Weights of a small transformer language model.
Size: 13 layers, width 256, 4 heads of 64 (1 for keys and values), MLP 1024 GELU, vocabulary 977, 9.21M parameters.
Architecture: LayerNorm before each block, rotary positions, no biases in attention or MLP, tied embeddings, attention and MLP in parallel, capped logits.
Training: a variant of Adam for these matrices, 180M tokens.
MLP neurons of a small language model. Each row is named by its layer, matrix (down: output weights) and neuron, and shows model dimensions 16-111. Each number is 128 + 32 x the weight over its row's rms, rounded and kept within 0 to 255.
A block is one neuron, or neurons of one layer that tend to fire together. After each block is what it responds to, as a language model described it from the Wikipedia text at the highest values.

L3.down492 [146 171 155 155 117 154 137 126 119 133 109 152 104  82  93 156 115 118 158 118  91 207  96 148  96 146 112 106 116 154 105 166 157 167 180  94 110 118 126 148 130 140 175 134 111 100 121 114 123 144 115  87  97 151 138 109 134 137  87 183 170 118  92 110 166 139 170 211 183 149  90 128  98  46 148 127 148 110 164 123 164 156 119  98 174 167 141  66 155 147 114 104  98 128 146 152]
Mid-word pieces, section headings

L7.down1 [110 138 150 109 155 110 143 134 114  83 102 116 100 123 129 112 117 146 105 133 169 185 129 128 170 158  86 115 113 125  95 150 146  83 170 139 108 116 110 141 102 173 103 104  92 171 135 100 106 136 101 160 174 162 138 147 119 128 168 113 138 132 167 160 167 101 131 141 124 100 121  91 114 144 161 131 169 114 208 158 156  84  91 103 151 106 143 122 124  82 176  87 158  90 143 125]
L7.down37 [114  91 191  94  94  44 180 119 104 162 191  91 146  85  88 133 120 106  80 122  86 163 131 136 138 142 138 148 122  99 175 124  91 166  79  81 140 205 204 135 160 128 111 177 147 213 146 136 174 177 103 167 112  98 123 132 162 101 170 114 138 114  96  98 130 106  49 255 134 111 136 136 171  87 168 138 118 134 122  74 158 136 114 123 162 117 139 117 144 119 114 134  71 121 183 144]
L7.down216 [128 166 138 119 153  82 119 153 161  58 109 119 125 151 109 128 105 184 137 117 109 117 191  91 120 115 148  60 119 160  76 129 129 173 101 114 167 173 181 111 108 147  96 135 140  97 124 114 151 147  94  75 130 156 175 108 128  96 124 111 169  74 152  98  97  94  98 181 148 166 173 156 145 126 118 149 110 158 171  97 175 136 104 150 117 105 144 177  69 138 140  79 171  97 129 119]
L7.down218 [174  54 119 117  80 148 144 110 163  93 115 137 182 138 154 136 198 121 105 137 178 125 134  97 143 168 127 115 120  90 152  95 167 181 166  63 121 139 120  97 143 136 116 119 177 100 136 102  95 122  75 129 139 117 140 143  97 118 136  78 112 148 169  70 172 139 138  23 136 190  92  81 147 176 155  97 128 169 142  82 197  95 198 119 127 122 152 143 108 158 115 113 143 135 108 129]
L7.down346 [ 91 131 102 130 105  94 162 104 177 127 148 128 155 164 114  82  89 144  79 180 162 110 146 157  96 141 124 179 179 205 146 112  88 143 145 136 105 165  88 114 122  71 149 140 110 175 131 150 132 144 146 104 121 169 118  73 102 158 107 119 106 194 163 189 158  85 116 142 107 164 170 148 102 163  59 160 113 104 155 202 120  97 150 136 168  87 111 147 104 138  81 128 143 106 131 162]
L7.down409 [110 107  83 154  86 152 114 190 160 115 190  98 186 122 123 160 119 178  95 122  53 162  93 127 121 126 181 110 111  99 171  87 121 123 147 112 115 144  98 113 121 150 118  81 130 103 111 182  93 170  64 131 141 123 150 103  76 111 140 170 127 115 120 119 128 123 106 137  68 118 125 113 100 115 148 132 172 102 138 131 138 119 166 127  98 112 107 142 146 109 139 131 106 191 108 109]
L7.down637 [173  83 115 148 123 119 155  76 152 102 116 146 124 103  72 166 122 150 145 126 155 158 134 167  85 105  90 136 158  81 125 171 164 136 116 131 115 138 165  95 109 112  86 157  94  81 132 136 162  84 180 139  76 173 113 140 124 119 191 131 108 125 129 112  94 118  51 126 102 111 155  92 137 156  98  28 162 109 147 173 141  94 113 142  89 130 142 147 126 157 130 142 175  97 198 116]
L7.down966 [185 135 119 104  69 143 124  78 136 171 108 136 150 119  58 160 135 148 132 111 136 150 133  85 133 133 108  75 175 138  49 143 135 189 121 121 123 144 143  94  53 156 149 102  99 126  72 166  89 137 134 127 136 122 140 129 168 106 127 159  75 163 173 106 131 142 124  89 126 141 128  76 112 193 123  89 168 171 149  81 154 155 170 104 104 129 140 105 127 108 124 140 184 147 177 145]
Mid-word name completion

L3.down375 [105 143 134 129 125  67 152 136  92 124 165 137 130 102  99 155  80 147 140 105 162  99  86 133 154 139 109 142 112  85 112  87 120 131 103 156 123 117 194 150 129 124 130 168 153 154 163 170 118 127  76 112 156 198 154  75  92 127 157 128 124 146 112 129 124 109 144 184 158 144  96 207 122 148 152 162 131 123 127 158 119 124 115 147  40 162 112 137 174 103 116 106 132 131 123  67]
Function words after verbs

L4.down121 [100 153  82 139 134 119 114 170 156 152 106 109 176 158 158 118 144 187 105 132  97 197 142  92  86  78 113  79 153 154 147 154 167 120 115 100 113 128 136 124 105 114  90 129 156 190 115 113 110 182 106 102 111  46 132 164 135  92  68 132 190 142 183  84 123 163 118 167  96  97 184 150 147  60 151  57 125 109 119 161 154 132 165 130 163  48 111 108 111 123 151  36 143 116 124 129]
L4.down166 [144  93 149 150 130 115 167 180  80 104 164 148 141 138 116 154  96  93 124 134 193 144 124 141 160 142 129 114 111 110  85 150 115 101 127 121 158  88 152 142 131 137 103  85  98 135 149  98 172 123 106 119 171 164 103 119 143 160 133 122 187 143  87 157  88 133 141 126 101 120  81 122 159  50 135 176 151  76 130 109  76 153  79 151 159  91 106  99 125  85  78 176  86 120 139 110]
L4.down276 [126 123 110 155  96  80 137  89 125 128 160 108 100 138 122 159  76 102 120 128 127 133 138 165 117 114 131  99 146  80 113 132 149 152 132 176 137 167 172 105 148 105 179  98 125 206 156 130 166 115 108 118  75 114  76 116 103 117 165 125 142 157  74 175 122 176 102 132 108 114 113 144  98 151 184 162 166 160 144 185 145 128 107 117 139 167 160 127 101 127 117 195  72  94 116  57]
L4.down473 [129 154  93 175 102 136 136 163 150 165 133 155 119 113  80 131 168 102 128 110 191 153  87  98 148 149 117  86 110  74 140 168 108  84  93 170 120 130 158 131 154 116  78 150 174 102 149 158 195 128  68 122 146 132 148 131 136 136 133  98  92 116 153 139 120 120  97 167 133 169 103 151 194  57  59 120  84 141  59 115 142 129 138 137 170 162 115 158 120 127 159 112 143 104 133 122]
L4.down487 [170 155 125 145 110 157  96 143  90 150 140  55 115 160  73 166 141 105 105 129 163 146 178  88 121 116 137  98 144 153 119 115 206 121 132 115 146 132 142 149 164  83 124 152 137 134 116 129 138 103 113 181  97  56 118 141 162 147  99 144 113 135 105 153 139 107  92 135 119 172 154 138 133  49 115  77 107 163  99 177 161 111 131 112 106 191  88 157 136 113 146 160 157  46 187  60]
L4.down650 [ 88 156  81 137 143 135 108 115 114 134  96 170 141 118  88  97 106 123 161  92 200 144  93 129 169 102 162 102 110 106 149 144 127 119 114 124 133 127 144 120 187 152 136 112  94 158 117 111 151 136 125 137 183 130  50 146 102  87 175 127 125 190 126  91 107 105  82 182 130 196 139 156 161  84 114 132 154 166 139 137  36 142 185 122 121 155 131 173 166 104 145 153 152 102 202  70]
L4.down790 [173 160 142 150 132 103  97 159 100 115  89 165 135  77 128 156 116 119 200  81 151  83 114 108 110 124 113 104 135 102 145 106 176  92 118 133 164 118 119  83 136 118 118 110 113 165 147 142 138 122 116 164 119 114 161 109 180 136 135 125 161  92 140 107 140  65  96 150 118  86  79 105 111 126 110 176 134 126 131 121 148 182 117 150 119 135  97 137  91 113 141 121 117 113 152 165]
L4.down903 [106 157  84 141 130 157 137 140 116 107 131 122 193 134 156 151 134 164 142 129 111 131 191 113 110 135 141 141 112 157 199  97 135 158 136 143 124  63 145  93 173 146 151 104 160 137 146 132 127 141 115 135  91 107 182 130 122 122 165 144 139 123 130 136  73 121 178 101 125  86  92 110 140  91 175 139  91 135 182  64 132 120 141 136 119 170 169 201 137  99 157 154 147 164 124 112]
Mid-acronym and initial continuations

L4.down49 [125  73  92 129 164 154 145 162 119 140 105 116 116 173 130  74  94  96 100 172 147 124 216 116 128 186 127 199  67 147 110 140 132 128 158 104 136 117 144  95  45 126  61 164 119  96  88 143  83 161 172 114  92 127 134  77 136 191 117  92 178 128  82  57 196 144 136 157 168 118 153 138 101 152  97 147 104 176 137 148 145 109  79 147 101 105 119  97 214 163 116 151 100 120 175 104]
L4.down283 [160 131 155  98 101 152 119 149 159  89  79 128 183 149 159 131  98 121  83 128 108 177 135  96 141 159 116  20 160 145 127 154 105 133 147 130 169 125 113 119  86 133 151 155 126 182 112 153 118  85 130 119 112 128 172 155 139 136 145 123 168 114 135 112 106  81 179 161 141 145 143 147 120 108 146 163 142 107 104 117  96 107 117  94 126  97 113  85 169  91 152 115  99  90 129  87]
L4.down342 [102 140 147  88 117  95 146 110 150 147 148 147 171 127 122  93  72  91 177 145 179 172 125 114 130 127 157 144 152 209 148 184 144 138 127 122 146  91 166 178 121 153 161 147 146 152  77 141 113 143 112  97 155 164 183  92  73  83  99 108 119 199 126 113 123 163 162 221 104 117 151 151 121  66  65 136  92 129 186 185 105 149 141 151  95  95 123 104 172 117 198  70 125 114  91  78]
L4.down452 [139 178  77  86  73 146  98 107 182 130 111 134  97 227 115 141  94 109 125 134 150  97 161 174 113 112 117 118 102  98  94 192 156 143 102 163 108 140  97  94 122 175 129 182 142 125  96 130 127  85 106  95 113 135 129 155 167 185 113 177 134 169  89  98 142 143 176 154  97 151 145 131 128 172  98 176 167 115 109 108 154  84 109 158 107  62 158 135 167 155 129  81 116 103  83 120]
L4.down608 [138 160  96 162 145 156 108  78 124 104 105 145 172  99 164 119 167 144 122  94 137 104 157 112 136  95 136 193 133 127 109 154 122 142 155 120 136 101 138 131 133 117 119 115 154 183 163 153 142  98 194 123 155  46 124 110 157 132 131 155 151 100 100 112  56 174 137 188 152 126 159 128 165 202  76  89 150  99 154 158 124 115 118 119 165 152 150 124  86 110 108 150 183 119 121 133]
L4.down777 [107 163 148 132  63 123 148 147 121 169 127  65 142 170 116 123  99 131 160  84 115 110 159 154 145  72 156  68 108 156 139 156 178  90 129 149 158 114 119 128  84 173 161 151 100 150 114 123 130  89  98 122 148 107 186 173 158 116 185 151 125 132  94  97  93 126 173 149 103 136 182  90  90 136 126 142 134  82 153 140 137  68 125 174 111  70  44 139  96 166 136  80 102 152 122  96]
L4.down800 [144 151 110 118 122  83 141 129 149 166  83 114  96 148 115 101 129 156 113  99 123  71 103 140 142 115  89 141 105 122 178 126 126 115  49 160 154  73 184 146 158 117 158 127 108 127 194 143 101 185 125 154  75  91 126 159  88 140 197 103 117 140 154  90  89  87 171 158 126 143 126  93 134 104  61 105 109 118 127 174 110 122 182 100 166 132  70 144 168  99 145 109 135 135 126  82]
L4.down829 [ 78 153 120 144 134  98 176 105 118 115 123 131 166 126 176 167  87 133 209 137  79 140 177 125  87 137  46 135 104 123 124 174 100 134 145 138 133 166 138  82 159 140 162 153 117 131 115 170 141 128  56  90 157  89 175 157 132  87 102 158 121  84 148 120 132 156 129 235 140 145 148 143 137  52 160 137  73 131 179  88 127 119 140 153 141 140 141  91  93 138 137 120  85 125 126 170]
Word "to"

L7.down63 [ 88 133  74 128 123 106 116 129 158 155 191 160 140 154 138  98 112 131 110 115 108  90 176 125  85  95 132 146 149  58  97 135  69  81  85 119 151 120 132 120 103 154  94 118 178 133 163 113 110 145  74 152 165 116 111 167 166 118 151 168 100 151 137 120 151  94 150   7  95 152 100 122 150  91 168 187 173 129 165 192 104 151 103 133 120  88  78 189 108  55 149 144 126 147 136 118]
L7.down115 [144 142 122  91 156 126  96 130 154 152 176  93 110 104 123 157 149 145 120 115  72 199 128 117  92 184 111 126 159 146 156 182 158 195 149 152 142 110 114  91 111  93  78 137 144 162 148  81 100 120  50 113 128 135 136 163 145 161 157 130 173 107  83  96 128  91 104  23 114 107 115 101 106  33 158 140 170  67 120 167 201 156 141 105  95 129 122 142 128 101  77  90 169 186  83 118]
L7.down333 [148 156 178 156 108 133 155 133 132 172 148 119  93  78 113 182 148 147  77  90 123 161 155  87 153 132 140 105 154 128  80 115 153  93 136 133  94 135 147 152 155 169  91  93 114 114 153  91 128  50 123  76 121 125 174 124 108 104 170 113 147 173 127  71 119 130  93  70  77 115  79 150  77  60 189 109  97 131  93 132 182 139 131 141 145  74 156  94 138 135 174 129 182 116 135 174]
L7.down725 [109 155  57  98 129  90 139 146 142 109 173 133  83 118 153 175 128 105 132 129 103 167 105  70 122  94 146  43 136 183 166 166 213 152 141 114 171 126 137  85 119 161 107 105 157 105 150 163 111 173  93 166 163 149 187  98 117 117 125 129 173 122 155 103 117 188 152 143  99 108 173 153 125  93 121 144 108  96 132 101 142 164 103  99 137  79 134 125 129  87 109  88 166 143 110 133]
L7.down741 [ 89 121  93 108 130 172 146 139 195  77 124 128  97  80 137 136 144 119  84 126 112 134 125  61 147 159 123  62 127 102 132 147 111 190 137  93 141 140 167  85 115 116  99  92 111 139 146 145 106 112 109 133 191 136 149 143 203 128 144 157  93 101 174 124  93 152 130   9 150 132 117  76 115 205 188 126 179 155 140 106 106  93 132 175 134 126 137 116 104  55 162 160 111  74 118 135]
L7.down811 [ 77 144 138 170 115  53 130 132 138 127 155 139 165 121 108 156  97 122 100 161  67 224 155 149 142 102 148  91 138 147 106 160 153 149 118 103 109 157 130  99 144  69 134 143 169 115 128 116  72 135  76 115 102  86 160 127 160 145 173 162 138 160 133 111 112 144  94  44 144 120 127  99 106 136 168 131 112  79 153  86 189 118  64 140 159 122 153 111 106  79 101 119 170 188 117 146]
L7.down814 [134 142 101 134 124 135 122 185 197 141 151 158 148 152 115  99  54 144 107 107  98 182 114 140  93 181  71  89  66 138  94 164  97 165 151 119 136 121 130  74 121 115 154 108 128 143 145 154 102 115  66 147 141  94 197 111 159 135 150 113 149 129 212 142 123 131 128 122 124 104 135 117 113 143 146 162 131  98 235 101 164 153 134 122 143 138 160 149  66 100 127  94 136 175 161 138]
L7.down931 [ 89 114 161 123 140  93 180 119 145 140 170  61 120 195 153 178 114 125  98 113 184 201 168 118 105 168 148 101 108 130 140 141 144 194 136 113 137 147 105 109 165 131 122 162 145 118 115 112 132 121 106 163 146 129 156 189 153 187  45  98 161  49 156 141  66 164 175  99 113 153 109  81  87 155 156 117 151  92 121 132  80  83 111 124 117  99 144 162 133 123 133 164 128 136 157 211]
Word-final completion suffix

L7.down96 [133 126 124 103 151 103 109 134 133 136 185 154  82  59  92  72  87 159 122 143 101 136 123  93 174 104 101 111 109 139 135 145 179 162 184 167  71 112 130 165  94 110 126 117 156 129 125 134 166 168 152 128 100 138 186 145 126 156  91 137 208 106 157 137 170 110 128 180 116 117 168 160  93 108 105 132 101 167 150 116 147 126 119  64  80 101 180 158 167  94 107  94  98 174 137 113]
L7.down242 [177 134 130  92 121  86 119  55  93  99 175 158 100 129 104 143 133 186 148 122 137 133  88 135  96 121 117  70 156 148 114  93 118 110 139  86 126 109 157 160  64  78  98  94 143 157  79 127 156 158 101  88 131 142 153 118 113 149 114 116 119 124 141 128 124 138 133 189 168 120 141 179 140 255 130 196  73 128 133 118 119 120 113 116  96 117 146 112  97 104  84 148  64 127 135 130]
L7.down403 [177 143 127 162 147 167  84 113 123  91 163 143 102  79  89 137 172 123 141  93 131 138 133 108 191 109  85 159  90 127  80 102 117 130 129 168 131 112  90 138 150 117  60 142  90 104 118 158 153 182 115 144 152 197 145 154 101  93 114  96  98  56 124  97 156 169  84 155  99 130  94  88 162 188  98 116 116 162 125 138 144 160 117 160 127 133 125 108 149 157 102 140 138 111  48 122]
L7.down448 [164 122 126 124 166 134  79 111 185 159 114 166 145 153  91 142  98 143  99  90  95  78 115 135 136  92 140 158 122 120 161 111 100 125  61 165 131 110 105  94 145 132 125 164 113 138 110 153 124  73 131 147 165 146 127 129 144 137 146 110 172  81 197 103 157 164  94 246 121  93 140 121 130 115 112 178  78 124 116 104 145 132 191  97 101  87  73 159 114 216 129  92 163 122 182 163]
L7.down517 [151 159 160  89 136  81  94 121  75 183 165  75 140 121  99 129 146 171 123 133 113  94 163 174  93 142 101 171 108 130  86  97  96 127 154 186 154 144  78 125 128 106 164  87 140 102  88 129 130 139 157  80 129  88 111  95 153 156  71  76 137 137 170 131 128 138 160 230 100  97 139 154 128 153 176 204 134  96 109 153 147 103 141 110 142 134 142 185 144 182 123 112 140 139  90  96]
L7.down661 [ 78 144 217 161 129 150 124 162 122 136 103 167 145 118  96 137  73 128 152 139 100 145  85 117 103 149 144 196 109 137 100 112 141 117 136 161 140 133 139 138 121 129 158  78 113 160 141 171 127 115 157 114 122 107 157 147 155 129 116 174 122  90 125 140 132  88 137 150 159 139 146 140 114 158 165 161 142 125 146 100 169 131 122  80 168 129 106 122  85 143  80 112 102 128 143 181]
L7.down662 [ 91 192 153 105 132 162 109 133 114 232 137 100  83 135  61 104 112 119 133 161 136 143 128 112 185 125 134 124 139 136 116 112 143  65 121  85 109 133 139 217 124 126 152  82  58 126 116 174 145 124 127 116 117 160  82  89 121 136 146 133  81  94  94 141 109  81 125  62 102 131 117 140  90 189 134  83 124 169 115 192 139  76 126 155 160 132 108 158 121  96 192 124 133 133  69 118]
L7.down976 [154 112 152 101 132 178 139 120 117 149 172 111  94 140  78  94  91 106  52 112 206 103  87 114 125 138 137 199 156 118 123 148  82 145 119 129 124  97 113 144 125 124 102 120 123 102 150 153  57 111  87  75 116 113 161 209 148 128  78 161 162 132  97 114  61 131 102 120 148 129 110 112 195  55 139 101 103 122 131 150 135 102 113 156 140 168 131 150 144 226 150 183  86 193 138 166]
Comma after digits

L4.down39 [113 120 110 148 128 151 150 129 139 163 116  80 175 135  96 139 143 123  87 123 102 141 167 149 106 178  89 124 139 114 133 171 191 116 166  61 121 186  99 142 131 167 123 133 104 128 143 167  50  84 177 108 110 187 173 114  74 125 123 147 146 135 134 147 187 111  78 137  78 114 207 137  87 181 112 116  95 114  90  47 146 164 100 105 111 167 135  57  76 161 137 154 130 170 128 217]
L4.down309 [104 107 127 119 157 114 128 140 155 134 164 175  81 161 142 155 127 148  81 148 173  54  76 101 110  99 158 112 168 108  99 174  92 140 128 149  92 130  28 165  78 140 164 145 141 135 144  94 142 178 118 148 131 125 151 126 185 125 106 129 100 127 129 144 174 158 120 155 131 133 141 113  65 134  95 131 144 153  71 111 107 106  76 135 126 143 109 106  82 112 143 129 124 113 199 137]
L4.down421 [144 103  95 174 153 143 152 113 128 130  72 113 119 164 141 123 190  79 145  34 155  81 140 142 121  93 102 172 162 122  79 115 146  89 110 149 124  85 111 145 106 134 156 149 138 148 124 103 141  92 143 140 144 155  97  99 133  95 163 148 137 143 136 164  97 137 150 136 114 176 117 188 135  93   1  76 114 145 104 157 110  78 161 153 128  95 166 111 156 110 152 130 116 125 149  97]
L4.down451 [132 161 141 115 128  94  87  68 199 149 132  86 164  52 141 147 166 132 112  96 153 103 208 118  98 114 128 126 186 107 123  94 118  62 164 121 130 180 144 178 117 126 136 104 112 100 111  92 137  59 176 130 177  99 120 145 113  94 186 130 100 110 141 170 164 134 126 190 145 179 132 110  93 156  95 146 162 152 196 157 171  82  83 131 111 208 158 195  94 155  82 101 162 109 130  73]
L4.down543 [ 81 147 193 123 157  96 107 158 176  90 200 123 150 127 140  69 112 143 136 153 112 152 144 134 119 130 139 119 126 132 136 150 107 104 140 128 139 126 181 116 116 182  96 130 143  70 116 133 165  65 155 158 120  71 113 149 180 148 144 140 163 136  99 162 120 156 180 213  95 138 111 152 104  58 128 148 151 110 140 159 150 143  64 135 125 118 110 106  99 125 143 113 157 171 126 108]
L4.down612 [115 111 113 133 111  79  72  83 152 148 121 136  63  76 110 106 171 144 134 114 128 104 160 123 107 145 167 112 189 171  98 179  89 104 112 120 147 173 195 185  91  96 149  64  85 145 154  66 133 123 172 109  94 184  78 150 152 175 165  85  93 128  93 161 144 133 170 124 135 187  94  82  83 212  94 131 159 152 152 163  79  69  63 164 162 110 150 127 149  48 129 170  98 128 116  96]
L4.down680 [149 104  51 149  96 217 114 195 163 145  89 106 167 113  92 198 123 145 114 131  84 114 173 127 118  93 168 150 135  75 155 169 144 171 152 112 107  80 110 156 129 171  98 120 135 174  83 197 121 109 181 116 156  76 134 105 137  78 137  89 194 139 144 122 134 143 139 134 175  53  77 107 115 103 100 151 138 109 159  71  94 142 135 147 130 103 177  79 134 160 117  89 145 181 110 168]
L4.down910 [176 178 150 121 151 122 159 193 130  95 114 115 181 167 139 115 155 137 145 162 116 151 161 134 108 132 127 143 139  83 153  86 121 146 157 124 162  92 144  74 120 144 145 162  84 122 164 157 129 132 117 150 155 120 185 112 140 135 100 128 124 106 168 134 138 138 105 146 133  94 102 157  81 228 161 175  92 104 173  98 172  84  70 127 119 148 147 119  93 148 170 128  99 173 103 167]
Mid- word fragment

L7.down444 [115 118 140 171  72 159  70  91 159 140 146 149 159 136 122 185 108 108 123 131 154 147 101 170 159 124  93 146 108 119 162 122 141 151  90 133 132  56 105 133  83  82 170 130 101 108  79  99 101 124 116 172  51 149 146 132 127  94 120 144 147 165 114 106 124 113 150 116 114 122 149  96  95 131  95 153 115 155 118 119 105 149 154 195 136 100 105 219 126 207 163 138  76  92 124 102]
L7.down512 [136 126 133 125 175  86 114 101 125  66  99 155 126 160  81 173 139 152 179 162 154  91 122 142 108 122  93 156  92 120 143 126 111 108 147 175  89 110 101 140 124 130 117 114  94 139  80 115  88 133 150 182 155 126 113 152 145 161 124 157 148  84  87 141 138 114 159 146 123 144 147 175 108 108 132 115  92 122 101 162 159 194 140 152 154 131 138 177 126 186  84 121  63 114  86 171]
L7.down513 [182 149 195 146 114 110 125 146 102 131 142 110  70 137 123 132 167 131 103  52 143 151 140 150  87 180 124 115 134 117 140 152 106  98  76 125  67 188 134  89 158  87 152 180  76 122 125 107 138  70 102 134  70 117  72 165  85  94 173 152 139  88 156 140 103  93 121 124 131 197  97  69 163 186  74 147 121 133 109 117 128 126 162 103 151 206 128 138 164 105 129 133 174  80 127 148]
L7.down565 [129  98 156  97 157  87 189 133 103 105 120 125 131 148 111 167  86 105 175 133 114 165 106  82 161 141 108 100 142 164 148 101 147 149 151 121 125 131 181  37 103  59 172 149 150 128 151 100 124 202 143 146  91  67 104 138 142 138 148 156 126 146 159 112 153 107 169 135 132  99 138 145 122 111 149 124 134 159 128  94 180 168 135 138 155 155  56 105 120 176  71 152 127 117 144  59]
L7.down678 [156  97 145  83 107 107 178  96 174 167  65 158 129 182 163 123 108 136 133 164 197  88 120 174 125  87  83 160 134 162 175 117 135 169 119 184 136 137 103  98  88 104 124 144  78 113 132 129 108 137 181 143  93  89 143 184 110 115  72 155 192 100 163  95 140 138 159 223 163 150 131 103  82 183 153 152 145 126 130  69 137 107 140 133  62 115 186 117 146 153  77 112 109  80 141 113]
L7.down710 [178 162 151 163  55 135 145  89  83 144 137 115 112 136 141 168 128 153 114 151 113 200 108 103 116  89  89 183 127 171 146  92 170 185 104 107  76 138 102 120  78 127 117 139  80 153 100  54  86 156 166  65 140 155 132 120 140 137  90 102 119 129  74  88 158 106 166 127 151 126 168 158 102 151  76 142 101 126 134 128 122  98  67 166 131 123 175 135 126 174 114 148 104  89  89 163]
L7.down735 [159 185  99  72 109  98 123 105 151 164 131  94 190  98 132 121  80 107 135  89 121 106 148 149 108 156 133 106 143 113 194 110 105 167 133 181 138 148 147 134 103 142  44  86 151 147  92 166 155 163 129 121 162 138 125 140 179  95 165 165 133 177 144  92 160 145 120  92 144  91 119 119  81 141 113 136  88  50 111 109 130 101 178 122 161  90 199  89 148 119  86 151 160 127  95 119]
L7.down881 [174 114 146  68 137  98 121 115 119 153 177 143 171 134  96 188 158 155 114 111 172 118  83 142 166 141 103 102 113 143 131 112 196 110 135 204 110 168 139 138 137  72 140 144  74 128 131 193 141 155 122 144 151 149  93 165 151 127 153  80 126 167 171 161  79 146 127  76  84 183 142 120 126 114  90 161 186 123 101 121 158 138 170  85 114  97  98 134 135 126 113  91 156  92 116 106]
Infinitive/modal before verb

L4.down85 [158 145  91 135 119 104 138 157 123 108 100 140 102 172  98 112 200 135 103 155 141  97 137 114 151  66 140 145 118 116 187 122 148  85  81 130 113 122 129 178 112 104 148 159 119  87 155 145 113 148 147 177 125  98 105  70 100 121 122 109 132 114  95 137  54 158 163 171 154 131  90 134 142  91 107 103 105 141 167 146 109 113 189  91 145 118 150 150 109 177  65 140 154 112  86 139]
L4.down239 [ 68 127  70  91  81 120 136 150 122 124 149 158 144 162 114 136 125  27 104 154 119 177 128 147 142 147 117 132 178 150 197 133 125  96 137 129 121  92 140 125 140 130 100 141 117  96 104 134  92 113 132 170 124 190 164 195 118  73  63 151 153 114 110  47 144 111 128 172 130  81 107 115  91 107 140 118 149  71 220 102 109 130 141 143 132  88 111 112 172 136 178 115 105 120 108 144]
L4.down599 [146 133 118  74 129  58 117 156 141 120 119 174 130 122  75 113 126 111 156 129 123 130 130 128 136 109 137 106 144 143 165 135 141 143 178  92 129 123 139 150 110 114 178 171  46 118 112 118 109 156 114 142 191 180 151 125 168  88 146 120 122 178  70 134 114  54  97 125 148 149  90 167  79  91 114 102 143 148 150  82 156 134 119 145 181 109 152 175  74 108 137 162  77 134 141 161]
L4.down620 [ 96 145 130 106 135 109 112 165 107 181  72 129 186 129 144 114 207 157 152 120 169  92 104 107 114 155  68 103 116 140 206 119 133 137 148 157 123 147 134 145 137 143 124 119 102 121 141  80 160 124 128 132 165 117 113 141  81  57  74 116 134 105  90 159 135 130 137 121  98 108 108 161  68 169 137 121  91 119  88  91 176 151 116 138  91 152 159 141  55 128  66 115 171 183 161 116]
L4.down682 [116 118 158 160  98 118  77 135 127 130 108 127 115 128  82 137 156 139 189  86  12  85  96 100 110 109 128 113 106  76 128 112 170 105  79 133 174 127 143 111 183 108 124 169 112 146 131 125 147 132 187 114  65 104 153 182 184  89 132 179 114  96 118 126 215 128 102 147 111 119 131 124 120 164 119  83 137 121 112  98 164 122 133 131  86 161  78 112  96 116 124  96 186 126  71 144]
L4.down705 [133 150 111 116 134 124 124 122 106 145 155 126 187  28 122 138 168 194  79 136  99 129 161  62 122 126 165 118 135 144  76  75 138 145 124 164 104  35 136 105 116 148 124 118 128 117 110 109 109 125 132 148 148  94 135 143 105 170 137 120 118 109 179 122 173 138 135 165 112 107  63 140 172 130  64 147 117 187 121 140 133 118 163 131 103 150  68 150 116  74 163 126 111  85 127  95]
L4.down832 [106 197 127  57 106  92 151 229 169  90 145 129 143 115 137 166 139 134 129 140  93 178 127 107 126 105 109  69 114  88 144  81 117  88  85 145 104 145 129 134 151 171 120 155  99 108  72 129 112  93 103 145  92 143 113  92 121  62 130  93 150 103 170 160 124 149 165 225  72 146 118 156 157  50 148 102 118 124 128 151 126 192 117 135 143  96 126  55  74 109 119  87 111  68 123  95]
L4.down852 [ 83 167  78 124 134  89 183  98 166 105 129 127  67 128 140 144 150 115  84  93  42 133 139  95 146 179  99 147 104 150 167 100 140  56  80 182 166 112 160 149 126 130 195 116 107 115 115 146 160 142 103 162 145 166 113 152 125 110 154 147 154 172 178 136 152 139 101 184 165 105 119 159  99  90 135 123 108 121 112 124 150 112 135 145 176 126  70 145 101 184 150 116  99 109 101 164]
Word-internal "ist" piece

L3.down428 [135 146 126 120 113  85 200 176  93 132 130 157 153 144 161 103  97 108 154 129 129 185 117 112 117 162  85 170 128 123  89  89  74 106 104 105  95 111 158 118 132 119 127  86 154 152 126 154 133 114 115 114  99 137 167  82  93  85  91  74 140 130 134 126  96 115 166 213 123 151 152 156 158   7 153 128  95 102 140 161 125 131 106 103 106 137 154  77 131 134 142 131 108 108 176 120]
Comma after numbers